config.toml
n_kv_head = 5
head_dim = 64
norm = "layernorm"
positions = "rope"
rope_fraction = 0.5
bias = "none"
init_std_qkv = 0.0273
lr = 0.000686
beta1 = 0.9
lr_head = 0.00445
grad_clip = 0.5
schedule = "wsd"
decay_fraction = 0.583
batch_tokens = 65536
train_tokens = 900600000
MLP neurons of a small language model. Each row is named by its layer, matrix (up: input weights) and neuron, and shows model dimensions 48-303. Each number is 128 + 24 x the weight over its row's rms, rounded and kept within 0 to 255. Numbers have three digits each.
Before each neuron's rows, "fires in" lists the words (lower case) most often at its 100 highest values on Wikipedia text that the model never trained on.

fires in: "was", "then", "later", "now", "who"
L11.up1099:172161107086090091156133136130127100123162133095142129133155147100127118140165139128170117160153119120138115128135087114111147089136122105113127131184115185123162110145111083149127135123104115109096145128162113133113113097096123121134124137122090162130081140100165129131105153166085114129129140140057126129144120115116123117132127129115134154136108139081142109115165122149170122116206126104152119136112162124113122182120159159132136152058180082120135137155189154156156135158142084116136123142105094129150139128145117108154111100131089093136120105116120150111118083120124167150127160150136121115124141095157151159113103160086131141125139117155137150143118141098140128142129118104110131134157110089118119150124106128087118119131151143158115128132145103111160120110086126

fires in: "1", "gold", "description", "silver", "full", "median"
L6.up1144:107158166088158081093140170131142153123131117102136129106173154085138126114115151137146105115140062123107101094100145213158151127092139127150146151136126092162118148078185124119173141125105149090173160149139147156132139100159138119121116113140096099131161096134131128151180108141129102166080163111119146124121090147125130143090168128101157089135125100163137137145177117123121122098161132139110143138099107126129075134117122127177151139146142115133129126156124144121119124110148110142153167183113140095148125146149168141075144140124112116123121147142165083123106150126106106134111128138119123130134112113110107115101167106097144136109150136142182134178111116171124097099127133127110079093108168128128117131111112164136126148111131109143113140116134120132106113114161125

fires in: "as", "was", "of"
L12.up1879:160145098126156110114110159158185123094133108122126162183117138112164120148131097104081122151125141098164168096099100137091173085133113134120145079134117129135074140117131134108130139128106101176157175111090143125109139106108100168107091113115135114083114145117118147131132148166143077193132128155165127165133191108127115091161172117092143153131126139154158134142140085134165148168114096130142137113097098099144118147104110163123100114090117157131100116168119126135147164136116137102121119129134085137120119123165118110118142135131114098119118130162163125136125117137119127154102081075142087143140115138106097137157118151143138133116118059102120128130089109134118187125127165126134127076112108110096139123133141169167116134125108135128153082132102107101135148115182139

fires in: "one", "it", "first", "which"
L12.up1356:105171120101054127109152135163128096088151092089149120118163101132092121122100145154141142147136157093141150101100158116130131103102145161147129153133148174153162083120092096164125147156140167133157115124098138142100135111125145135100115122102150151137088114145142144118169121108128084134122103129142136159125136129142129118115122170106081112154130170110111107138188064120127138130093161120125178127132113112128091153136131117171146156131134117158087130104162122119136147117162128155151135137101102143125114106156129103147155139172130129120124154132127103151089144121161100123094163155108110124153157103139117169155090152123113133105148151151153162151152120109141165112112108106137136055111082115122146118075128122163134119152088140111130125127154099115092142149143176

fires in: "that", "said", "announced"
L11.up758:094150140148106105146143131091150096143148125147111115143102099150127138103156121121072170104135142145116143154114128126123169199085154084115147131156092161094108120119114153087132151123098137133150135140156122157148142098115133059093109117138152086128139122114157107124100184137096178116143163133106094093122092135129125147136170144121119148143156150112125082126107131118131109131128144118135120163149151136120129127149127077147112134114139081108150103194136145129097122164141131167155100136119134126163136113089121119121129129090107086131115159135153122137160119172137108116079143091173129124122074100145124150113106137131136154131109111078106104130122097148150142120107130094125136107121137153124129142141104132118120147132066139118165165115152094074131123172180089

fires in: "to", "from", "rrrr", "user", "chevy"
L6.up677:110126129158124104137106084106169153096117136153141137118123099161122120116134114134141136100098104146131107130135132146124132126142147119155098174161136105141087106104102135123124107137100100151075171163113143125162138144131116096145088108152133147163148133165097152112124095128092064103124143157096123114107096112120151114159088157136153107103123109104110131114078119122142168161129088131125136140116167123045116088075121109159142121137105160115142154080130145112132117130184130140144156120140113138107124128123110150151138148103112123168113160123172104104094140099120180162119147126125164121111115163157085092119086071150139136159090128146135111101135129128141135114139134151126126095145110172171098121118109115131085116136133108136130112134145128105141121142131145

fires in: "is", "has", "was"
L11.up1156:120152116161131114152146077110120126144103125106093122184138168142145103125072085149142120109144092078144137138117067141121114139126099148100148116160168138097141129112117107102116126174108130109131115139137132150131160142147139088127114141175098141104186184133153123113107118105118117118116118103126112170114113124099126130124171137114150105115151125078156131142158108116117121109129129128114148129115128119132123126169150095135125152109161132109127137107160134098121140124154154151067125146146098129112154108105126149142118106121131123111107110124140108126111075084120105168154176134153156111132137078126130124150085158112148143080178156137164139120171119091125149122112115129151154153144112105113131119139120166088180124142171081129155168115134104074127150065176117

fires in: "his", "their", "early", "of", "her", "its"
L11.up906:148145124145095129144139128127133131087104103161154163122147149119136097147170093123141181161112091099162121142126085139124111143128122132150164108192116133162084137109108190135122128149133129161140180117090148112140126100105083057129114103148141110118134099116146143138157141118159132134119127140074128135149151136133133117121103132150091112141163107126140131108171139123103155158178140102108167120099137137112118091109098153112136099102106102132123144157167102105106117158101129126112138126116138109101102123114081128165103165142147100126110126142123143170126150147098147128096150107149106107158120163128101138138146134129145122125159112095146124122125112160169091125126101128144164120088137112153125137146151102089120118085136119150133133120164058145103144140123162

fires in: "of", "in", "deepest"
L11.up173:148108102142143136107124119168126131122121118149136171140117156106157136158116081122135105116142125171146133124149136146117103111075131163131156128119122170125099169088120115082082120129120163157091078108106140127110118099122132124116130158138125099081118162098112140139169136118113162119119094145165137073122143148105114157141159137157148130122103100129100074158114160132122111150119120108126074100113108139096150156119121197138138116140150097135090123120173136112100129143122104116139101175127160135126129153110166172142132100154140127149088133156115189143145114131137155122154135062125160097157145107123063121134120180102111112122110141077152142142168132144119122099123136134111152137113147152127167124105146131145131131090179108126104152148148131098140138141114181

fires in: "one"
L11.up1377:112133131102136134142177140186106116116122165158124117140127134091158063119116129107131111156155152108166099111125132119156165100115109081066150132114128083136156084122149110148136147107119095106145137153094118079097153138115126131133137150103164133135124132139131129093164111100106120101142105116148132129124129135110142159136153135118119094134141166150133078126102131100122133126117132139125182113096111120125073119089100105117129125114095094130140141149125102099191142110120143102134083144146102158138151101131134149155133090149161106109136134126175145121133142171142128087128152135083177109117156069134083163144121152175133152130145130162129131152129125128127116120126126101143132128117154155119096090126149134113080127076136152120119158130149127109135158118123185

fires in: "team", "years", "year", "both", "chart"
L6.up539:084109149114139181103117112127102121132135117151099143091118077088142137155150137138149114145119157138088106180108127144117123145161142117123184122154122171143165133158115098152097137141099103146150173135130169150146149138163131138117130108130165163143114131182160130097110146103118139098167134132154131176114167103129130146104130134123098136142129137179162118126162127124150130150129096138128100135130116143139101133143125104145114145084140139132157116070117109121123128127123097122130068140148124158156130125171104159149126149100148132128117127122166089131087137137128125089148186116139137093143098085139130110114104114083140121130132120095146125078139121115140145105091123105116125145131117116121076106110106119082115123084116135130085144117137174092149138117112117

fires in: "this", "following", "similar"
L6.up249:105135113133124137128143135086113137122130103102137151142117109123112147153153161079066146141104106132092127138107136097150142171137160158081131095114153114102113131113148090093108177136139140126132147170196159147151141058101120161112130123151112155122121165102144126116130141117115119119137119138121132163123113147091134100131136149108164123145176150136092108088115113129139097177172116107142131068086147101112125128158115111150196107173099123122138159100118092120139126146085114156132155122133140138099129140169141141153116123148137114125152128137136118107153121119088141129156086128155126132095122160150112137113106093103113113093112160080113174164136107137132101106106119132165139082151139154132098104110082113117090165119107125133120164125152172131108135120164121

fires in: "was", "were", "he", "be"
L11.up1211:125102095129089128158121084155129083121126110101115115152138176113114087134135165122166110144155133101120087127154119144092125083159106178153147127154145132137140100139160119155108139178104167149111165156168086126108129113140105132141113146114126118117139105109132097106144172102078110101124136166101121157110116116116133097150147116129157142138153164121126106147135153135146086146156134136130131092106106156163137184145120156164120137154107116111123142141152121096160167089152139152133102124124102100092140108122096145137106118115144083118118114107144122139110127154120188185152181165149145120148110121103137123144134172119113155113117110122174168116103145109140131107116155161120093121113107123108163119116123115122103126081108160142166146132099159115168134106132073

fires in: "was", "is", "were", "be", "not"
L12.up1488:094104088143092145120144122167094097100112127093124139148152164114096084160077107165138117182136104156103119161106122109145128118153156165164126130093128139139128089104147152155143117153091144147112142107080087101146096166178134132152086136146144118125164087117105135143119140124135154120142113134138096166137131119143098088172123207148142117120164138121149087148105115104101110196149190137113149175120084145118101144129135098144113113142139129183188170131138082114167142125161116122160128135129082154094125166146127136138120137122089111130141098104128127118119133168135139175099133091149147106070114095114099140161128145141133131133142130113134153126116101112133126114109088115110121169120096160142153121086140143140113125096117154137126125126126107144137157127155112

fires in: "was", "is", "station", "junction"
L11.up940:121143084134118085137152147140067096155102132164088152103144136102173133122114108102107168132137113094139148129129122165126095126114099150148144142090147142157098171171123132133132145132123146144110148142143124125115181120146125116166124130151131146119150144103131139135135135160141120140125143169096132125141132131111126107128130130113059174150178179093116146120138115151111117150093130153107129153136117143119141129176150140114122135107137108080117125103158114105162125112126142138139085136107121139131130126125126173116133064069107086093128142131134161174143074119096138171134134119139113133170164065153138122142105139116143128109110101128132134102120126081109106144105121118127119086112149120119148127133073147102165121123168089140164120115145126141129149179070155

fires in: "a"
L11.up410:105138143153105114134131152085137114131162145181136119113149115112102128127093101106131159140104098176143134127122136142117119159117136171155141138133126118113150082123134165131133112125146109110121125101054124150117157156144170119091129117123112131129131105085129135135110144107130125129149173145110122103181137147079117112114131110138141116138077097132101099108096142101103091197151116142094159180100114127128109144136133163180080077133120145101152123142113106130140139140129100167155092128112118162124152118109112103115101118102102129160137150114164146136153047120083138139132107081146123143107122141118079078138095111161114099084148111116131150101119127151113103137149121137116168138095165167098144145129125121161119169099136156119134128144141132132140136116112114

fires in: "be", "is", "was", "are"
L11.up1580:113137095076109137138097137120136082138125117116086146102136155083132042129093121136189067188123134180146139117127098114106129095131099204135141108120125113179150109115147105138121102142111130125117154136156101149110153162123151105118139137134118176143126081136145154116103101105113076143128101122103121121124101098124107127145145130118139119132117150129137073152089148100132115123168128088145097107138156096124094184132126088150133147135162131131161164133142171112098119105180149133123144153128097147114138130116130088146092095070112086130134147157123135159095103116131149166148152143151187139144117133132106131124140123162106137113143114123145153137153136144124110121149115146112097116127124110122159152089134164137136131094127171136163138122158136145137117095128094

fires in: "has", "have", "it", "which"
L12.up880:153128157109134120105155129131127110133098096104108109121099129158167154138084124123156096130144134104129126159132143109099119088161128155140142146205071134105167116138100145176187080106117155123165085106112128139144127123115154086164110145130131138125147097118114128162123145132106154157065119112154127159076173175144107106095117134123139097138105110137138100121110109099190106142133118101120128157147137078116112118180149127161123110119095112134160160124143125129099148099159134161148112159132120157101146092117107122124107116092123086113151164106115111182129148129118131155147145144145134119106105120132145119168127149127129158148107106121168149115108115078133134096135153097109150114104141127131164127094135108128197121109107119125114150127139110190114146118124105

fires in: "would", "can", "will", "may", "could", "law"
L6.up600:145130159158158133115111127073142082132114137100131164141142128149114092179145129146100123110090146132128153151135140166142098158149080156130122156107144103115185061114135108134118129167113104092123133138144135135139138132146133133108117133133100133147126127167102103128142128159146089146102132121183148121113117152135097121128129139133148130137141126107124113114136114111139096096102104126137166130145152104103113111147140120105105086149145151125104128130157171130121138109132038090133109148110124119154102136110098128133096117162137151166129158154071095170111125120112081156137163121135110136104110116100152136111136148105117161138101139125139134131165114107096147137121114139120084101106066152096109108130122138110121130118122155141123098132094074085095129159124110

fires in: "and", "or", "its", "were", "then", "was"
L12.up1560:140156145161128122163158146140122113116084096148112112131136139125111101134124128114174118148112114113106119159112108134090104106141075136129141114106162128135157122114078135166122131094133123129141146120162134122090147128063096096112147093106143139118103112130115103125095159129082134119148107143089126089140174132112106086121120144120150098112178125119085103112166097140117136141114127082131150120122108082130091151096095161169145134125119128144121147124119114134126127180158147172142142106099119136138153106124135130131125120117157098120119098087141145086122058132163125173162153125127142106172142142122129083139158117077109089114128161142089148150136099105141118127123111130113187134115122102130179150123131149133118124116137119127113120151173123120130154180101146

fires in: "released", "votes", "reversed", "rho", "number", "rank"
L6.up994:114153141128128137118139135107185121100139143103118100097118131133114113163154149106172132177114187157141110120103141135126144161085137162135128118096117097149102115112102143096141128161107128092115169128136133164137096140147101138112122111085129170126132164127121140079120161105168110086125148107145153114138101139108128065131123138126100143129117159177142143094099126120157140111146130128140136060163151111095151096155150057158104116112136150139135133113150142127068123131111104116135154105137147169166127141146146137126126142167117193114105104114130093089138153151094106089131132128122122074068134101118110116146137140097111108095143135133134150109127110140165173078128078130158105096126084093128130092127137146119139117137133148120127158129096135120175112092110110

fires in: "in", "download", "on"
L6.up1787:126099185160141100106141138169137129179099124134096161120152146115142153110132097141111123136190133079151151088139159114118141108154099111115131158126151167160127198095128151131119147121157090146156164120189129156093147129143121134101111134180107144076130127161116127099090090139098115159153122153155119133133121133137113152095156102096111112118149091087152141114193124133113110094115105143110108150133095165108121134120066193145164136144127107159110095101097135118092145134149120123133090141127136156085128133181107100136145121059130139118158088122107102095119104151164139106133089154120097122126150130090159162123159100113130150102154153104123124146131162135121119135130139117103080091073155107124116159182125154123155120119127102136151114128105098153124130133132128

fires in: "is", "are", "one"
L6.up739:114127135147139120141144127156122078126138082129145120131153089121111117125125080107111122124124137169134160158142143135081152161155132144082125166103138149127134090103099086164119145156119167083136126119135140122116157162114138192111121131143188162152054134149125138103157124091126147108132128152112155150098133123105144154141117115113153119129141148120101111110130080113125140156132098112103170162104144151114121108131112122117128112110109145140150125138095116130143137145136120083118133124136118157166151113151144117156155138131128105103094109111158083183150119123141150122153143147100141145138145091134113077114155119088135141160143164162140139125148139170124091105111113158142125150135119142112194091084140129157135143158135087115112141117142162110164126107172107

fires in: "in", "two", "3", "three", "2"
L11.up496:143112118167116114104094104133156097089134117143134122126130117148121126143138145117141132133125140115142113165099129150096098152088118171146121116110131132122173194057121124123123132124127128099105097126135115141138110134142114116132138137128113106179106151113164133164087152122183129144132111150146145143127118164109121096153107130127144186116123114136131123118083102084129129181114154134148098111125091154079112136136139109141140092143145136144116134143149109125077137144142157162108096134154137126100146094154130121115119130163173170147151171111130046156099110148112158124111141098124137138107072140116086132132156124156125130120139179110169150072173117107124112139100116150140103135121149149162171137114140134143185134130149105119126142159167079146152143134134156

fires in: "can", "not", "and", "t", "would", "to"
L12.up1108:128148074124120113145131152104131138181144145138123103132109129155128137141131142093095093159104151148101094147156161164096092147119108126146121133101080094160150140158155190180160125130138142100078103125135137146139157184125094074119115085134130158183094099124115147119164135133139121112135113112103091114117132113168150135119116150124154106131126150123123090124087061122126145150076103128176179142151095116101133130121121130145108094094147153127144152118122136121137149127146137127184141138099128149106124129125092121165135155122104153151120107131121117136087121121079121131156106164138147128113104136120108116135137100122146114160129121093152163139147097144111169097096085136103131137160092156124160140075140125137121133152093112167096119129107111093108170148141086

fires in: "and"
L11.up969:144127135127107141152099133142085091123160116154156125116157119138070137110108111073123099148133124178103079104113127119131118128134162150131138154163127085112134095169143139143102163074087146120094152162146172123116128088079128109140132084152113132132113129079140135108093148114107170116126130143100164128115153129075107083127108137160153105125123134126137096135126163099135127142205144101168126125138116099127113109068111122185174087138106137114128133161136110121145134175181104100142180132168136152138121118117132097133135127171119148137113153108109146163115101119122166135149110125141146152154095155103088094151105107127099073137117163077143135124137146135130149114148115163128178135133105104128144131118115101135144117120169125118154154155138122084144154131139178

fires in: "is", "was", "were", "if", "being"
L12.up517:150157130200098093122151133124124094142122125172148159122132142094125062179101142126167145181102150139107086130114146152098143115125089141150157116098127123151173120119146131132097146057137146144152151150135097137121156183112124131147119102091150168121102171131089130112134101124109117126123104137115101106117138080135126084168102145127116158148151168093142120165115142129105150125112126092151151112129141122122100133109153115158172120122157107155121134131145110164123128181167109076145192114115095147118113107150134078114110123141129096123118132125135132132140121168092156106102096134163137143126095124101104127093097140138129141115111130111111131170091097134166106151117089135133114133202122124126147122082128145169101126093126131146133140125127138125172150110119122

fires in: "season", "said", "because", "that", "announced", "seasons"
L6.up1509:128125134143158154133188157127141100127143095135114100104127099111120168150146127105075110119137133127142120167145117167095121163129104125148140128133126163083126127144100155118137160145115149134132090138146109145136100103164108153169114144131135179116108132104177138165096153117148170092127119165122102091114104126087130163103059114120112113144139115116129129108161100116113133113101155128146105128140094124126137126142154095106158121140099120137161146157108141126122131142100094104157136143102087118133132074148138147129139082128118118139135124123086121166152130137132102115126107125174118118110107110066120122116128150118174104141136137117144150126105094120170171092091122113118186133109142134076108111129144130093115145181160064116149159144126122096133108144170151

fires in: "and", "do", "other", "done"
L6.up759:145147152086055100150164116139135084114116104145132102154132121133086127137120134095141109163112144146156121116139115125112166142158144132126126096139135141098087114096119128166161119129073133121112177173142127114118116112119091120156134103133089119132113104171102148157123107110067145119115142137117140108105124140160114134121138121121107119141134130150116086145111137113127093092179181145178141122092131143121119086159130134106122108132114129103176164127100104093110143119145121130120108130092128153116159117126135104107117128157102127153143141075077131146130089156146147104155135121185153120106145155077097134130115130147171096114138130099129157071142139148117096132121147081110113120114165185158168165118109167122163123117169124121147115111149089172160125133177135

fires in: "a", "this", "as", "the", "was", "time"
L12.up504:086168109133123111134104104152124138105142108125108105147135103092107120148146109098137157137131091135152144160143092139117129141113153125118139146153154108059087101140127131138163132160113132134132133131099127145107114143141117129158128170092144123123107149115175160134107148111106139115109166109114122143148183095121126094106152153155112118135150205127106128144116142137119140155094153113119111133109152116149104133134134087147148115114131105132092118100056082116165106104096149128132106142141134154117143102094149082125139149137161099123121119132129121148110099176142138160146070140094130114138128103137118096117142155137159124126136176120137124123136091120115091111144096137143116126136123106101097115128112131132109110114151147140164161134121104116174158182124076

fires in: "this", "the", "court", "june", "december", "november"
L6.up349:124166130125123115117148147076112121122089132123095085145127067132171135160130134114096108132123094092111084168112093143165123132068102128112121162117111150140096109107109120167174146114123117141127120153117153109123173134136128191152119128147107101187129127136127120105143109129087176128136133139106106105166157163088159176118097143113162139150131138122132151108093199083128145153154130110103162069083153108114144141158131137134130129139128113103109134143125126125095132124129123125126131141152098152130126147124125158125151173124117116149132120082156100118140176166112127137081124109117118098136109106141141132128126119146105166154109110109097159108153083113155124108128099168155136099138226143143138181138113060133127135116127120110142156134094171116123153136128129

fires in: "in"
L12.up223:150133145101124108135063119134156130125088089139111156098169128165150129150131138120127140142145117131157110102133090122113177122114087142134160151143119121122107168140112116095124146130139109141092154141147140153105124108122121169128115137140127112122089118113118098081135151140108131205105127127153144084113133144124137148129109107159103127104124081080111117098140141129072139107143158117165094138133102094087113128101147151202077131134146107159126123123122115121093153144142109119155128128160156148127147103140117096095113178127163160151102102101165113148119130139140164130089159108117159077127104126121104132127139109128134131142141099123133168124121113143136114102143119147166071129070135133137141161162132153095199143130180091112085167140144100184144120140145131

fires in: "the", "radio", "a", "espn"
L6.up1108:129077140140079139068154099141132132113131093159119109153140135149143121159162112109145115124138145129127120140134132147146112120112118165159153168104107108072131106116076137149103088169147150125153127109108125080128136127120139092130129156158128149145103113142115129138097173098115104130141147149109133109135159159102116131136124138098096122133101106097136120158118117131169139142139150137128098075127125112139089079090122066168162148110119088174142156126116115112140138141178121141138125142116127164118157101091162151134108155151116099121110143085176119131134159127140181141166153072115131153151083133151093129155139101126116179105122124148134143160125140124090130144166061107147124105142165144105123131104094077136159140124142123152130117118141143129146174185142139

fires in: "0", "like", "father", "role", "home", "early"
L6.up276:115173103153134103097158170123124163141081146111132192091141134153157092154162092137103094132116124098141144125119138112108124134137131138150146120164113118076123136096081105148099104149150149083106121091164124144144119104142113152166128182122081173145115097155128161137121161106105148149119133154165111115069059121078157128131150132171105139136161138151125141144075114124087165141123115142131157100093152109100145113104146120116114142154068099083135141115106138114125134142110133143122105133112110127146147109137126155121078100170109135141100176094109136140131118139108147098127126148154127139134112119139094105151167118091140144083162150125132146145154109120124143117134115114167158190124159112141134122176136146120105182161162161143125140129167129117135152138114155

fires in: "is", "was", "as", "when", "were", "of"
L11.up353:113176114120134116118142161144148152111112158162141100110120130144161095126158062091131107144095083117141166136102076122079140113118155107111139118123155136141111103093136111138165120137071151153121133139118075139145175111125135146137115142114120162141120146160142133175142159126109088106155094131138106167150139122136143149177116113122129132118169156126119156136084151114119124127114105119142110131138101127095077131138134072116108122102145131131133154090164096110133128154115123139159139137136126105107141121109125164112086129090151113146124117088142206143157083141101204166097115116161145161171154107139118071116142100132127119124112121119102154133105128129145108102129151131121174135120134161086143157125109105111108129106143144152130121126119157121171133142103113

fires in: "division", "round", "team", "league", "fraternity", "cup"
L6.up841:120144103089131123101137087108110168142123078101141147140077146141143099138121178165114122145159142107120125100121096113116142089090160098177136127113125146106108124147090150108140095161115137137153129144109191144134144092132114113118130128126106146120092155062108115132155120101130088159129132104122146136100096180097112136094129168117100128149120065096142131090141121139146141143101127120125109143107108144096141081145120097165156152126124121107142130115191134107092137123127142119158138114081119132107145133097137151117119126127181149157125126112160159109166127115113107121164104111111167124131120104132131120145130098095122180154171128124153131129120130185121162153130129134126113106112153075117125119145118087112136127121136149150083088144169137125189119117155105

fires in: "was", "as", "of", "also", "being"
L12.up1115:158126146107109152154090157129128136151167093121111120114153145133115122143124109156130118145138209104127119094115108146127111117113097103132157096099141103164063117165150139151114142143154138158156148144125104122107100115092121140133081110104137120125091152105135109109126132134073155148122104162135129061113106116100134120123165178125144144096133152130150140080121132124130127160112120130113147118122103123117087173108158132126139156091118150085120167128147119108136151153161158135112083137122153139110119119122143113137150139113121138164105145142110140132128137135155185142148142080134160081138130145118111110126122144117169117141089097146163155141126154116157110131139183132120103123148091134091137132138169142131107148106111087143132124149141113098142164173145124

fires in: "is", "are", "was"
L6.up1094:126097120112110118142138147175161132153150114154093104156079155125168164135069084127142099086109129103162123132136073136138138152150128181087138091132146136099100159149136158136098121096113135130100143145124132114125126124118123175118124149155087150117116115103147138125140099103137119163103071132084130119103099122142128161155139109115127191163140150106117178132095142116129138140141099142100149107100108169102107123165176109119125142143150160142117146121173120133097130123112137119090114156107118131138147125099150126158112069129099113138132123135157095155158066139117161151172098083097099153153100114133142106155133103120122095090131150129133140125149160115122120116122099103153109150115083127117091100111123158128110139129153100130145152115142122149156131122138131

fires in: "team", "real", "sakaguchi"
L6.up1632:086097182103129125151121100133103168100186128126130117128150147111131135117162156142150116168131109132125102129124159112062145088130147127122145139104114140124164155121080112150128105138108160132126162151113143123129084071169091124091125103100128147120101141140126155169088114146102093141153123128129126154091160156128099148124134144104171127132166118137139188109124110123169100118085164141142113121139081119124128098143147122126141130093104163082137131079115144125120126136151128126093142150095139170154117119118140139141101154146114110055100163114156146119108113185134158175133110117136132125156131157147125126139085127074145165100114162132127134110108127155128186119133140128143118144139129105129129071110143098161114155141122099123093160124120148148118132089148142

fires in: "not", "to", "will", "would", "united"
L11.up125:171120114138119162131147176121135119180129112162134121155138128144119178134120164116139103134072142128114118145127135143129134133127119113083125132174125106136159156101134129135119148121161161150110108140124147102124120158140113139129126120152115112104105111110123143071127105133135106112090114101124104096140144087149118185120141130136123111138103156115145086118131091114159116100117112124118181112146104100114111163114156120147133114131131082135141132094148119118165140116110070132150136145134129168124107134129035139134063108103112139143163143186126123137131121126096124182107133108141135131126135134095117097153145098104134142185135152158113112118112115144099135126113101121084136117117130152118126205133148143073155147168185106161115176102135115112106122160127130

fires in: "gene", "candidate", "title", "team", "player", "character"
L6.up1416:109146150126134108139169088146134149135135142102125146137132124088098106103126148130148138166141105110111152109124056128086125169100182117146156118139127124137171094124115109119107148127131167146135131095107142204143111073118117136149111106100127153091135113120124109099105122126061105167108151147142153158062117125154148085110147143109142139146182076110128125109128045128164150090082126133142154113091151140086157131124170144129098149107126129073154143128123136089132129141144133143131110088111155152123115105148141132116122143122119114139105160131126067099178130086122094161132159130141115089129107121147131144110110140121141147200137139127166145157119122124149156106120119138111164119136110136104119077142147150129118107142130121123123129136131132147146119095142181

fires in: "in", "of", "is", "on", "studied", "to"
L11.up1534:092125125153136095159139132130079141156123089168160122129127129164124156145101071143102153108157116120148109160099114158132131124128141122133135148131077110095118170097112094094174126124118112108095106129153151119115190101091100112152111148157114167105147132102111109187101097134140086134138180115166108165093073119095104066121121142161103074118102147127136151096123146113132139154212178155146115146120103145133097130070129152171115117105146157144122133098109111116103147146118132111140124124132110131133141164130131117141116091094155106130125147115167136168132127141136155096134141106124134117100103157119119130146129132100114172117125133111118128147131098139122109103145165133106090134122117120145137138122149126134125156095154112149164126143148092108147181158141130

fires in: "of", "from", "through", "to", "about"
L11.up1728:119126132151180122152136121145150115124087141157113124162136109088138124114117105137108127142119128161102123116113080091090081150147141156176138128152088097131112169133139106161082112120118118113099093099149132145105097100125090109141123137114139147127125152108154114148110133130129140139143119134126099125162166106180135116122122118146126121126081128127135107144095128138123143155149142132160130137153156117125128211111100107138112137113116150207088120151083128073143119172090125140136124135150198191124150132137147119149087118166180115150071146094101160167117124134144139127148123124130141143093109156145113126169126113133154103082114116110132144150106127097119141107115170110107136086137150162118099121108126101116161115104089157135131135131096149100141143092117111

fires in: "to", "into"
L12.up46:127162094176158105129126160169099108137172112202129128136121138148109129149131136076133167130077113096136092119103112121098144173140144164145130134103134087103162140062123157097156138121143119138104161135143109146146163118091141100107108073122132157150089124105099114150120097099150115139123098123111114148103080118105153072144091135116139145071123149135107143154125086076130152133113139166136116127153080097090090123084136096113148106142136148148148160104106157105129134162173122148160133150138128155088117146132126121139075122145149163152137128145113114174131121129128139123123156114132145110104117142092115120154132100133141141106136148113170132094128113111140133135121143107119096169102081134139108112062129103190074150090160110127118117148155152100164150137141151

fires in: "in", "on", "launched", "decommissioned", "post"
L6.up103:114110109117126180143120159157122127171093115108126149101133100140113081128156118131116133128094149119173184087093138106115146126084109080136101110105156137129136139105131084138099135131129142109090104143160166097104125103109104167173105169162128146099081157134124101143119163133107139112121161123165082099134159132144124169141139150141128135136158197116140107152132090124127148166152088119126111107163142108111181118190136204155087125151120121137147139203124128154124140119142130109152150101114125108086128127074137075120125148152144106143116153123092125132098130071111101110107139109132112135127131143175112140128149145093132125125166135132115140123139145127110148114131137119118114082123144124115110134129118141099190144106159157144110112139130123124114127116126151

fires in: "to", "would"
L11.up564:123177067159164107138108164109128119169120157145094100096126091153129150143143143128097118149108128148095119127119128130076125149143133102123133160144115107149176165142115147119132128131114171158119105145136101143125136105113096092103093137128153164152120171156128161130130125137121115099121128126120107098117133112161131124149099166111100103118149157110122085126136079117151140124108095110149149134170102144104126181151097151151092085122146145154131137099122121081162140122129106127170152132117125122093132153096129144146092145093145163108088169101152082137133138136115137127104114143101129152115127101147128123129191128114117144140111131081111138096122104129145086118104128107119125103144115154086194119142138115141074157139141138165124110111122103114135149173105108

fires in: "a", "its", "full"
L6.up1471:136130110154139141102143168149187131132122135089139134121093105102127116161116108098112101143162115102140154139130115157126161133106133098147121151145151091112087118149146147136171113122102119166121179123085135150135136146124110095135116105097099151105163097073093143170089156093115081147131150103107113098109138126124133126065145125131133098125161128076167109110148122111139120164188106151173139100083075145107117081121107133144153126143097132158111145145131102118120141104136112142172179164133102115138155093109179137122157133136133103091132126125138114075135124154086180101146105132098099091093155102111095106091101117122156161099139122099155130137123093147103085117135127113113144139130179158149112144128124120107142162119163107131123152130119086144146137143100143